config.yaml
n_layer: 10
d_model: 576
n_head: 14
n_kv_head: 7
head_dim: 64
d_mlp: 2304
vocab_size: 32000
activation: "swiglu"
norm: "rmsnorm"
norm_place: "pre"
norm_eps: 1e-06
positions: "rope"
rope_base: 10000.0
rope_fraction: 1.0
qk_norm: false
attn_scale: 0.125
bias: "none"
tie_embeddings: false
parallel_block: false
init: "trunc"
init_std_qkv: 0.0211
init_std_o: 0.00472
init_std_up: 0.0211
init_std_down: 0.00472
optimizer: "cautious_adamw"
lr: 0.000412
lr_mult_qkv: 0.5
beta1: 0.9
beta2: 0.98
lr_head: 0.0351
grad_clip: 2.0
warmup_steps: 412
schedule: "wsd"
decay_fraction: 0.801
decay_shape: "linear"
final_lr_fraction: 0.0
batch_tokens: 131072
seq_len: 1024
doc_mask: false
z_loss: 0.0001
train_tokens: 1007000000
steps: 7683
dataset: "wikipedia_en"
MLP neurons of a small language model. Each row is named by its layer, matrix (down: output weights) and neuron, and shows model dimensions 16-79. Each number is 128 + 32 x the weight over its row's rms, rounded and kept within 0 to 255. A neuron's up and down rows have the sign that makes its largest values positive.
After each neuron's rows, "fires before" lists the tokens most often just after its 100 highest values on Wikipedia text that the model never trained on.

L4.down1380 [106 104 113 106 158 185 206 136 108 172 156  69 114 121 113 132 119 129  87 121  92  76 144 202 175 106 151 140 128 133 178 131 168 104  73 198 135  97 104 116 157 118 122 147 134 125 116  80 100 149 161 182 153 156 140 135 121 114  86 160  99 158  82 132]
fires before: "s"

L7.down990 [ 72 158 125 102 169 150 166  93  89 127 100  48 100 117 194 118 144 170 147 144 125 153 164 151 154  72 134 107 123  99 145 108 130 127 179 154 106  70  93 134 163 174 126  96  74 133 130 146  77  73  79 120 115 110 129 103 166 101 111  94 122 135  97  59]
fires before: " the", " of", " his", " a"

L7.down660 [103 157 122  94 142 116  91 114 155  92 175 177 142 152 117 145 155  98  92 145  87 127 177 109 153 111 170 115 107 187 170  68 109 154 112  87 129 124 158 106 135 115 128 111 144 139 109 175 157 112 137 134  83 129 102 169 119  81 125  46 103 113 163 118]
fires before: "\n"

L7.down233 [ 87  91  97 132 122 130 108 135  98 164 100 111 128 159 118  65  76 155 134 152 139 116 111  95 129 114 159 147 134 111 136  66  98  67 123 126 135 222 154 112 120  79 107  97 127  97 147  82 103  41 112 101 137 148 116 101 207  89 159 172 163  83 121 103]
fires before: ")", "),", ")."

L7.down1400 [104 140 153 116 158  80  77  98 191 143 123 110 154 143 128 181 118  98  94 123 173 145 116 103 108 116 137 147 100 157 158 125 149 189 160 174 157 145 171 112  97  67 119 128 149 125 175 153 121  97 145 151 160 127 130 165  79 133  96 159 126 103  72 134]
fires before: "\n", ",", ";"

L7.down1793 [173 124  41 134 128 124 168 130 142 130  85 130 116 229 125 112 155  44 135 123 119  42 117 111  94 101  69 120 138 136 107 195 100 144 183  53 139 105  99 115 185 131 101 138 129 132 152 115 155 141  73 202 143 140 109 114 152 112 132 116 142 168 131  83]
fires before: " |", "\n", "===", " 2022", ",", ":"

L7.down155 [144 160  48 124  99  85  75 135 166 177 121 146 140 162 132 116 127  53 177 122 105 132 127 103 145  98  99 179 169 155 155  92 138  96 107 152 134 103 104 109 181  64 101 130 186 111 168 139 195 123 182 121 135 123 113 115 125 101  96 187 147 141 139  64]
fires before: "\n", ")", "'", ","

L4.down1787 [133  47 164 159 141 106 109  93 145 121  71 107 119 163 130 121 126 100 109 152 143 111 144 133 126  77 166 201 111  95 105  75 102 109 183 152 163 183 141 144 184 111 103 212 123 143 164 128 144 144 134 142 121 173  58 120 178 133 104 166 151 191 129  89]
fires before: "\n", ",", " the", " |"

L4.down870 [107 106 148 181 106 104  72 111 133 115 168 144 126 111 108  95 182 168 103 109 154  56 125 104  65 108  48 145 141 134  78 126 121 145 143 173 111 107 119 165 112 176 128 154 153 149 205 121 121 139 145  86 129 101 131 153 126 159  87 109 149  69 105 131]
fires before: "-", " ", "\n"

L7.down1477 [108 138 169 189 121 141 141 139  80 173 134  60 121  97 133 145 112 245 109 154 110 154 194 166  96 163 114 125 161 110 138 126 133 110 104 107 107 153 189 155 143  77  77 107  90 157 131 120 130  71 236 172  97 146 149 108 166  81 154 145 157 116 145 131]
fires before: "==", ":", "\"", "==="

L7.down984 [119 119 162 180 164 109 122 116  97 142 129  97 137 143 135 114 154 121 147 153 146 136  81  79 141 177 135 141 180 143 114 132  93 125  79 158  72 102 154 117 123 188 168 108  87  95  83 136  80  85 151 111 125 179 104 121  88 148 104 104  96 131 172 121]
fires before: "==", " ==", "\n", " later", ","

L7.down1461 [114 148 131 203 116 117 101 121 107 139  92  37 139 108 157 113 118 144 151 117 114 132 157 166 156  84 194 148 183 141 128  98 111 196 114 218 110  61 155 119 125  99 137  79  62 128 144  88 142 115 103 129 212 166 163 186 160 134  99 126 165 126  96  79]
fires before: ",", " of", " the", " he", " to"

L4.down1734 [121  63  91 153 110 152 100 115  91 159 128 126  62 100  82 153 109 214 131 127 160 156 127 135 132  77 145  83 175 121 111 131  82 117 119 124 116  80 192 110 133 137 124 121 142 117 149 103 116 106 124 172 116  87 105 155 101 172 124 125 125 143 139  64]
fires before: "-", "\n"

L4.down602 [174 156  98 147 107 130  82 122  79 128  99  95 185 164 172 141 126 168 129 165  64  75 135 137 119 122 172 142 133 116 108  92  78 150 121 142 144 149 163 186 132 122 103 128 131 150 218 103 118 148 128  61 178  69 137 154 135  96 178 113 209 185 106 128]
fires before: "\n", " He", " In", " It", " The"

L7.down741 [136 115 146 143 117 137 141  98 134 114 130  61  97 165 144  80 141 190 141  89 114  94 139 121 114 163 109  82 111 128 124  85 115 154  97 117 139 160 121 143 139 116 103 108 138  56 150  91  79 138 131  63 105 121  89 141  93 104 170 113 176 138 155 148]
fires before: "\n", " He", " In", " The"

L7.down1306 [ 98 185 161 183 104 143 138 148 125  98 176 148  99 149 119 122 128  99  77 128 161 149  97 130 191  99 115 127 108 152  99  84 167 103 180 140 100 120 151 144  90  77 131  98 106 145 117 184  93 128 110 111 118 113 142 148 112  95 129 141 121  74  85 148]
fires before: "'", "-", "th"

L4.down1914 [150 144 161  60 139 158  78 158 137 114  86 121 132  83 186  85 107 146  70 112 180  99 105 136  47 176 159  64 187 101  75 195  89 128  88 145 168 128 120 162 146 140 116 121 153 148 131  87 130 110 155 102 138 102 110 161 121  72 137 173 172  95  91 148]
fires before: " |", ";"

L7.down540 [ 85  98 129 138 163 116 108 119 117 123 151  74 170 135  84 155 167  86 126 134  81 100 180  85 141 149 100 116 154  88 105 113  80 128  92 142 151 110  99 146 138 190  87 113 114 107 122 111 147 147 124 128 153 148 157 140 161  86 124 124 120 135  40 140]
fires before: " |", ","

L4.down1405 [ 84 119 183 133  53  90 119 116 159 134 129  56 156 163  92  64 137 154 182 158 117 101 170  73 167 122 114 114  86 174 150 105 129  63 156 183 102 128 187 131 140 145 199 153  67 114 127 115 174 113 152 168  95 140 146 128 188 157 140 125 147 126 130 160]
fires before: "-", ")", "\n", "),"

L4.down293 [113 105 138  69 135  74 145 128 127 121 150 196 116 150  78  89 132 232  70  64 154 106 114 119  92 137 103 126 124 110 135  94  77 128 130  80 161 169 157  97 115  83 123 101  87  46 106 179 117  59 108  92 112 123 111  93 147 123 172 204 136  97  85 170]
fires before: "\n"

L7.down228 [118 166 113 164 166 138 158  75 135 121  87 163  83 138 146  93 135 149 163 145 138 204 120 161 125  86 160  17 127  80 194 161 116 133 136 183 125 111 169 132 147  99 137 112 166 127 153 155 164  88 106 140  83 190 134 104 181 149  72 102 161 137 123 139]
fires before: " |", " "

L7.down470 [109 130 127 156 135 111 107 118 101 119 140 112 135 100 163 117 154 146 139 155 132 106 161 136 112 135  60 133 126 109 146 171 168 142 110 100 155  88 114  91 132 119 101 115 142 148 140 106 138 146 111  46 109 122 117 132 119 126  76 108 140 116 154 132]
fires before: "|", "-"

L4.down1308 [ 63 128 192  89 133 119 153 145 102 153 144 173 146 117  85  72 152 163  92 199 146  79 111 143 112 125 128 130 177 139 130 170 111 144 128 145 176 173  77 139 111 101  80 115 134 125 116 105 155 103 187 128 143 114 160 130 101 117 150 127 158 120 122 114]
fires before: " |", "\n", ";", ")"

L7.down479 [105 121 153  86  96 100 160 106 147  70 177  92 163 139 157 137 153 153  66  92 173 104 176 100 142 111  81  77 147 147 157 117 139 186 134 114 108 144  93 104 130 139 191  99 132 146 143  99 211  61 116 148 126 108 125 137 128 144 136 142 120  40 142 120]
fires before: "'", " |", "."

L4.down1375 [156 122 102 153 119 148 162 159 131  74  53 107 102  45 166 107  93 191 170 126 170 178 135 147 153  57 160 118  97 119  82 135  91 128 142 118 133 166 148  99 128 120 137 138 156   3 193 138 149  87 106 132 153  47 103 106  98 168 102 127 149 101 110 139]
fires before: " |", ":", "\n", " the"

L7.down1727 [104 126 168  80 113 106 135 147 108 112 103 175 153 144 147 101 121 118 130 155 102 109 154 168 112 108  82 121 115 171 151  87 122 117 116 186 164 152 182 157 124 113 151  53 142  93  94 112 168 112 138  54 155 143  87 102  98 126 106 110 122 124  88 174]
fires before: "-", " ", "\n"

L4.down2011 [147 129 139 186 124 151 142 128 135 101 145 134  89 111 147 151 141 174  91  96 148 133 127 178 112 107 111 137 135 150 110 101 164 131 111 200  40  93 160 184  82 111 111 122  98 100  94 120 154 118 132 124 129 125 118 161 143  88 112  73 111  55 116  94]
fires before: "\n", "|", "-"

L4.down634 [151 116  98 122 120 142 106 134 130 174 140 139 182  96 162 125 156 113 142 116 139  93 104 159 187 151 152 134 197 112 153 160 123  91 117 106  79 116 114 106 118 157 131 115 130  94 139 131 136  56  81 128 121 139 162 163 171  62 171  90 143 149 123  95]
fires before: " |", "\n"

L7.down186 [ 96 134 153 158  98  89 109  56 113  77 148 122  92 152  48  89 156 103 152  87 121 128 131 124  85 143 130 111  84 134  76 195 140  71  32 129 121  87  94  88 101 145 142  62 114 138  82 120 167 119 146 110 135 132 150  82 133 150 158  88 145  68 103 123]
fires before: " |", "."

L4.down691 [124  91 125 170 127 142 132  61 120 164 101 189 115 106 148 120  93  96 122 193 150 180 130 113 122 124 146 131 157 107 134 209 182 129 156 137 118  99 132  53  99 142 130 136 140 163 193 143 146 130  64 135 112 143 152  15  80 100  13 144 137 171 128 117]
fires before: " a", ":", " an", " is", " was", " name"

L7.down480 [101 118 139 161 125 122 130 154  66 156 216 148 176 138  95 114 152 122 110 118  71  57 167 115 125 129 101 123 204 141 144 113 151  64 122 168 111 199 136  95 109 130 171 139 101 117 190  86 165 100 153 113  85 119 146 154 112  49 164 148 138 107 129 128]
fires before: " of", " to", " by", ":"

L7.down1498 [114  60 149  88 106 172 146 179 152 168 145  52  90 141 146 109 144 144 163 123  80 153 156  92 145 103 107 118 157 155 100 138 180 153 171 164 106 123 106 116 133  72  76 145 105 135 147  95 245 146 138 133 118 143  78 152 146 136 176 132 179 152 141  78]
fires before: "\n", "|", " are"

L4.down346 [ 86 166  91 161 119 152 107 120 132 178  89 133  89 116 138  85 134 182 142 166 124  82  30 157 112  86 155 143  87 158 149 136 132 129 105  98  50 110 139 131 129 161 157 103 188 136 122 148 125 174  80 123 124 104  89 132 143 119 184 170 106 120 154 130]
fires before: "\n"

L7.down594 [111 168 180 175 139 119 127 190 107 146 100 137 125 146 139 113 133  98  84  56 133 140 115 135 134 124 158 116 139 179 142 158 125 113 122 170  76  66 110  93 128 121 114 143 122 130 175 140 174 139  72 166 164  70 154  91 153 108  89  99 161 122  65 121]
fires before: "\n", ":", " 4"

L4.down2212 [ 90 126 104 145 140 114 126 145 187 144 123  97 110  78 164 122 156 153 101  80 136 153  60 158 162 116 159 156 147 135  99 155  70 158 131 152 150 142  99  96 143 130 128 121 102 149 119 189 154 121 115 136  72 130 167  80 134 120 131  93 178 148  94 147]
fires before: "\n", "-", "The"

L4.down64 [ 88 146 117 147  81  79 103 101 104 164 135 119 133 182  62 136 136 153 146 141  98 177 175 124 159 104 132 157 179  86 147 153 115 200 106 154 131  84 125 112  92  78 190 154 137 121 182  80 152 125 113 143 119 111 191 130 183 103 140 144 151  47  87  95]
fires before: "\n", "|", "|---|---|---|", "|---|"

L4.down1701 [142 122 172 128 104 110 118  98  63 128 134  44  93  83 106 142 130 144 128 127 167  93 149 124  95 123  66 131 167 138 125  90 163  96  97  99 120 140 188 121  84 116 106 170 121 140 143 118 134 139 134  78  68 136 100 147 144 139  95 110 129  84 121 133]
fires before: "|", "-", "===", "=="

L4.down868 [178 132 155 122 152 143 136 183 132 140 132 102 126 108 150 186 109 255  88 128 129 125 141 136 159 121 100  83 144 158 156 116  77 156 140 165 168 153 123 139 121  99 104  98  86  68 150 167 145  81 141 135 137 112  71 157 111 133 147 153 155 129  84 117]
fires before: "\n", "-"

L4.down1344 [ 89  76  78  92 109 157 105 136 100 112 150 131 154 128 176 122 111 183 112 137 116 167 143 108 159 115  69 149 113  58 126 129 105  59  76 130  84 163 191 132 130 134  63 211 162 116 130 118 187 109 170 134 128  96  86 194 149 124 129 132  75  75 108  83]
fires before: " |", "−", ")"

L7.down724 [139 118 108  96 148 203 116 104 122 136 149 110 137 125 151 150 107  65  68 140 119 148 117  74 129  74 111 125 153 108 127 135 108  81 148 145 107 112 125 135 122 107 125 162 103 146 149 142  88  94 103 157 119 165 115  98 141 141 156 175 141 128 206 121]
fires before: " |", "."

L4.down2138 [108 112 168 194 102 159  97 110  82 176 125  90 177 120 128 111 173 151 136 135 111 190 158 138 123  99 161 154 175 111 142 122 124 136 132 152 121 100  92 117 145 105 133 110 118 127 106  86 157 145 168  99 108 122 111 148 169 171 108 210 120  97  70 172]
fires before: "\n", "|"

L4.down1041 [ 67  95 165 181 133 162  88 179 105 201 152  95 140 152 128 103 131 164 116 114  91 112 173 117 173 137 106 114 133 111 168 124 135 117 159 152 174  71 150 149  94  97 122 164 108  94 140 141 112 151 151 129 149 133  81 166 131 196  87 131 159  97 139 150]
fires before: "\n", "|"

L7.down2151 [ 89 158 166 195 159 143 116 121  59 112 130 135  87 114 124 147 104 220  84 133 140 146 158  73 175  96 162 130 106  82 105 104 120 148 165 116 100 121  61  91 178 122 146 110  88 110 106 142  63 105 143 123 131 121  69 174 171 103 185  75 174 160 103  64]
fires before: "\n", "|", " have", " the", " be"

L7.down715 [129 128 131 194 134 103 141  99  69 160 131 145 108 148 150 108 165 142 140  81 149 114 139 152 160 131 158 106 136  85 126  77  81 162  86  70 139 135 157 104 121 131 149 103 131 147 134 182 133  74  67 152 170  92  87 149 152 134 192 109 110 133 104 118]
fires before: " of", ",", " the"

L4.down2058 [118 167 125 118 135  87 122 179 153 102 144  98 188 164 151 121 181 175  90 100 108 130 164 119 134 162 143 164 164 176 128 155 126 127 144 120  98 131 123 109 139 101 142  95 115 139  77 146 108 112 131 114 155 132  89 103  95 182 133 129  57 116 145 171]
fires before: "\n", " of", "ing"

L7.down571 [104 106 156 135 106  72 133 133 154  86 227 108 106  90  68 138  99 153 152 117  65 112 104 127 146 113  99  94 180 119 138 161 139  87 129 120 129  95 123 128 131 138  73  99 134  84 103 173 155 120 199 180 142 115 167 180 104 124  96 147 138 108 125 208]
fires before: ",", ".", " of", " in", " from", " |"

L7.down1105 [ 52 176 125 145 124  90 154  81  90 153 160 103 125 114 107 133  99 240 120 152 113  97 103 165 176 182 131 104  76 147 135 156  56 134 164 104 107 129  82 153  84 139  98  98 133 116 156 144  90 147  88 180 149 160 152 113 155  82  70 108  76 136 133 155]
fires before: "s"

L7.down1818 [113  85 142 146  87 143 143 194 150 166  99 136  95 138 155 123 110 208  87 119 110 105 112 110 162 112 170 121 138 104 135 152 152 127 168 145 158 208 146 140 144 115 144 162 154 124 104 148 128 145 154 123 177 146 145 106  86 153 164 136 126 121 142  73]
fires before: " |", ")", ";", "-", " 0"

L7.down1001 [ 52 127 127 168 128 103 131 118  98 173  83 128 128  86 177 141 116 142 136 129 105 146 144 138  93  98 167 105 148 128 116 104 128 156 161  82 101 112 149 142 164 125 153 136 101  96 145 115 164 171 201 111 139  95 127 159  94 105 142 161 152 191 121 153]
fires before: "\n", ",", "E", "N"

L7.down159 [ 73 176 199 186 134 140  82 172 143 134 112 133 107 148 151 119 155 140 103 111 105  72 139 120 121 116 113  97 131 182 115 119 122 139 101 117 140 140 171 193 148 114 111  75 144 109  93 127 157 150 161  98 129 130  88 141 101 146 150  95  95 122 108 168]
fires before: " ", " of", " to", " as", "Al", " that"

L7.down1179 [ 93 159 159 169 154 160 154 126 154 114 121 143 134 163  98 109  62 137 110 151 143 186 129 141 115 156 140 135 153  84 246 133 159 150  95 171  95 127 151 116 127  86 120 118 144 140 163  64 194  67 163 134 189 143 118  86 134 112  44 125 135 139 121  97]
fires before: " |", ":"

L4.down2216 [154 136 115 105 140 124 116  71 139 117 157 118 122  84 154 119 133 105 109  96  95 101 115 139 120 100 108 139 104 152  87 107 170 125  84 126 186 150 100 102 150  98 167 111  98 107  96 123 133  95 165 129  95 160 171 104  87 120  67 194 157 113 197 119]
fires before: " |", "−"

L4.down460 [140 165 138 106 115 150 169 126  94 111 137  64 120 106 160 155 156 165 158 158 137 146 122 144 135 128 139 139 117 186 160 176 105 145 196 128 131  82 142 158  99 136 131 131 106 103 198 105 160 148  96  99 115  49 130 136  92 145  99 163 155 138 133 124]
fires before: "\n", " He", " The"

L4.down1557 [126 143 149  66 136  43  94 110 181 106 190 132 137 150 143 134 122  34 164 128  88  91 110 142 104  75  82 156 154 193 167 129 173  43 135 125 120 130 155  76 183 121 140 155 136 150 120 149 120 144 150 134  91  81 129  76 103 129 163 145 108 144 115 111]
fires before: " |", " (", " m"

L7.down1004 [168 207 107  62 119 129 147 117 169  89 125 104 147  86 127  74 158 136 168 143 180 112 126 133 113 144  88 136 190 134 124 158 126 116 116 146 156 149 113 137 184 129 113 112 183 135 152  89 121 153 141 121  99 107 118  85 100  87 141 139 126 121 102 129]
fires before: " |", " career"

L4.down286 [179 148 114 116 191  85  87 136  99 124 141 144 132 112 120  92  98 181  71  99 137 100 113 116 157 137 150 180  89 105 155 141 101 169 171 140 127 121 113 115 109 142  67 136 137 145 118 130 116 113 180 213 152 106 163 139 124 109 147  97  70 151 150 118]
fires before: "s", ",", " elections"

L7.down800 [106 120 118 155 124 115 105 103 166 116 193 114 130 184 100 127  99 157 126 109  99 128 146  98 146 122 131 110 159 137 117 119 119  91 159 137 149 146 150 144 107 150 144 170 115  96 163  96 104 135 141 132 102 174 145 113 157 150 164 135 131  81 129 147]
fires before: ":", " by", " of"

L7.down769 [104  92  87 192 127 126 162 171 160 145  90  75 173 130 149 118 138 105 160 118 178 139 143 156 142 127 166 130 114 146 126 149 174 112  99  84 204 148 191 106 120 125 139 118 141  89 168  98 168 150  87 117 131 183 198  95 142 164 115 133 190 127 163 101]
fires before: ".", ",", " and", " in", " at"

L7.down366 [132  63 137 143  82 159 174 114 119 122  98 125  96 162  98 153 152 150 145 190  67 110 126 158 101 187 157  70 154 144 114 120 131 145 123  75  91 114 155 182  98 128  64 106  99 144 122  91 143 138  85 136 171 119 147 123 117 132 163  99 120 169 117 165]
fires before: "\n", " the"

L7.down535 [ 98 172 134 172 122 148  93 206  90 104 188 130  49 182 139 150 129 179 144 158  67 122  99 138  65 200 104 119 179 158 167 158 120 112 143  70 114 155 145  98 140 153 121 147 115 151  99 162  57 111 155  90  79  97 114 162  78 128 142 144 107 115 134 124]
fires before: ":", "==", " ==", ","

L4.down1837 [124 133 144 119 107  55 119 155 109 112 150  88 149 125 124  52 123 230  78 105 151 130 180 112 135 110 151 170  82 137 131 126  81 116 179  52 136 187 102 105 133 124 136 105 107 135 110 142 136 101  90  91 147 108  89 115  61 107 154 173 146 136 105 121]
fires before: "\n", "-"

L7.down1852 [177 169 183 152 148 136 132 112 127 109 122 110 121 120 110 129 116 232 172 149 168  97 125 108 117 122  61 100 123 148  59 115 148 142 168 161  77 124 190 123 142 101  92 135 105  98 183 111 135  98 205 149  98 114 147 150 121 143 144 146 157 119 103 137]
fires before: "-", "\n"

L7.down1721 [164 136 150 164  97 140 156 132  90 145 125  95  76 132  85 161 153 168 115 120  87 181 124 106 138  74 158 168 139 106 160  86 123 102 148 118 126  90 117  98 152 138 100 186 133  79 155  81 109 157 117 148  94 125 111 115 140 124  96 150 108 130 153  98]
fires before: "\n", " |", ")"

L7.down396 [139 144 149 134 113 133 112 183  47  80 182 197 142 184  93 116 149 111 114 133 123 113 109  93 124 133  75  49 157 168 129 121 179 172  97 107 146 134 134 106 155 118 138 154  84 104 134 104 188 143 125 135 169 156 108  83 146 118 132 135 131  92  92 185]
fires before: " |", "."

L4.down1171 [112 197 125 108 118  64 107 166  89  80 138  99 151 126  87 178 207  95 116 133 144 131 132 105 150 165  93 138 161 154 144  92  92 100  78 148 132 102 155 147 131 114 107  95 133 120 172 140  84 161 196 162 139 101 109 120 125  89 142 140 138 112 124  96]
fires before: " |", ";", "N"

L7.down1799 [129 116  94 103 100 119 108  73 124 108  98 117 105 118  92 129 100 161 173 133  97 189 145 100 108 143 126 116 175 112 139 108  99  96 114 117 143 147 129 120 138 102 129 120 133 137 121 117 181 156 118 123 112  96 100 105 132 155  87 132 101 146 153 142]
fires before: "'", " |", ".", ",", ")"

L4.down168 [ 95 116 146 139  85 188 151 119 159 147  79 112 113 107 155 132 112 149  86 135  90 155 148 149 123 143 165 125 126 105 110 117 169  83 124 150 138 119 111 165 146 159 180 152  87 122  28  80 116 147  97 122 193  91 130 134 148  76 108 115 124 122 120 128]
fires before: "s"

L7.down1081 [139 110  90  93 122 119  98 103  73 103 155  63 181 129 143 106 146 156  96 151 110 120  76 157 153 166  83 108 146 126 100 139 181 153 119 112 197 132 100 102 153 124 158 139 108 101 149 168 138 156 166 132 128 125  92 138 175 156  72 175 159 127  95 138]
fires before: "\n", "|", "|---|---|", "---|---|---|---|", "|---|"

L4.down665 [152 121 113 145 159  96 152 154 104 119 135  48  81 128 117 132 146 255 112  94 115 145 150 141 189 120 107 132 153 129 146 122  49 119 189  99 117 168 134 113 126  84 105 109 126  96 125 177  69  77 127 108 117  77  81 115 103 153 131 150 158  92 146 129]
fires before: "\n"

L4.down147 [115 117 139  70 166 129  82 121 160 131 138 140 104 183 117  99  84 104 124 122 148 187  93 130 132 168 138  84 164  91 167 121 136 128 126 102 140 104 111 104 113 113 176 166 126  84 133 112 100 114  36 129 104 102 115 136 142 152 158 132 136 156  92 193]
fires before: "\n", "-", " ", " (", ":", " |"

L4.down1920 [145 186 143  31 142  92 103  93 166 109 199 146 158 107 137 133 149 123 184 102 126 116  92 119 167 144  98 192 112  87 145 104 129  79 118 129  93  89 123  95  99 136  60 106 130 122 138 127  88 193 130 164 142 167 112  90 136  95 115  94  99 126 104 135]
fires before: " |", " (", " m"

L7.down1262 [118  92 156 114  95 107 143 151 110 130 110 104 142 112 157 116 106 225 121  96 137  88  88 158 156 154 124 123 157 190  62  90  69 108 142 155 120 149 203 126 154 139 133 162 187  62 103  82 162  93 143 163  73 101  84 186 121 167 108 129  89 109 164 129]
fires before: "\n", ".", ",", " "

L4.down977 [117 133 105 103 131 118 143  98 159 147 103  81 123 110  77 133 146 100  85 130 112 130 100 105 127 165 122 148 111 121 143 183 145 142  89 109 159 111 158 148 113 118 145 170 123 203  73 129 127 121  83 180 159 145  81  75 121 181 150  85 117 177 131 148]
fires before: " ", "\n"

L4.down1431 [147 158 140  85  71 169 172  98  98  74 151 173 161 100 157 117 120  94  96 153 190 133  96 204  88 147 148 116 150 102 175 109 163 102  99 129 137 130 126  81 113 165 120 144  62 120  83 178 112 117 180 114 164 107 136 153 101 144  93 129  60 109 118 175]
fires before: "\n", " |", " ", " at"

L4.down1009 [ 73 178 108 107 160 122 104  97 115  64 158 185 139 133 154 111 137 155  96 164 148 101 114 112 141 144 152 112 146 137 133 153 138  71 142  92 141 143 119 142 113 134  33 161 155 109 123 113 186 141 158 125 189 118  80 154 117 135  97  83 118  87  93 146]
fires before: " |"

L7.down673 [125 119  48 101 116 175 137 168 103 141 107 105 138 146 107 158 110 115 107  83 137 128 157 180 143 143 147 103  86 153  90 161 101 194 142  72 170 126 138 103 129 165  84 149 149  94 130 124 104  95  65 132 139 145 140 176 112 128 145 113 143 123 108 115]
fires before: ",", " of", " the", ".", " as"

L4.down1016 [143 110 143 136 112 110 157 108 128 158 144 157 171 121 109 135 104 255  87 154  81 148 143 167  87 181 141 135 121 126 174 126 103 121 105 132 120 180 127  45 169  52 135  46 130 129 118 169  86 102 142 143 121 116 154 136 143 162 147 132 158 103  55 128]
fires before: "\n", "-"

L4.down980 [133 187  69  95  44 120 123 112 146 161 171  78 134  50 118  89 137 108 145  73 143  68 144 125 146 139 159 168  92 146 211 137 131 136 148 108 124  86 162 120 137 133 127 131 117 104  24 147 133  98  98 165 147 106  69 150 122 126 168  82 139  74 152 107]
fires before: "\n", "|"

L4.down1238 [126 118 179 153 139 155 182  99 134 178  50 108 142 129 157  95 117 194 157 135 133 140 164 174 100  93 188  79 135 116 109 131  88 165  78 148 147 140 133 119 159 119 106 105 131  86 149 122 129 113 137  82 140  81  87  82 115  89 194 196  71 114 137  81]
fires before: "\n", "-"

L4.down989 [153 137 117 160 136 162 217 160  83 113 173  93 136  80 144  87 168  82 158 116 134 174 125 232 104 148 206 128  97  33  81 135 183 147 102 117 138  92 157 138 116 128 114 165 122 128  88 161 169 153  82 173 102  77 131 159 115 165 160 130 143  78 128 133]
fires before: "'", " |", ";", "\n", ","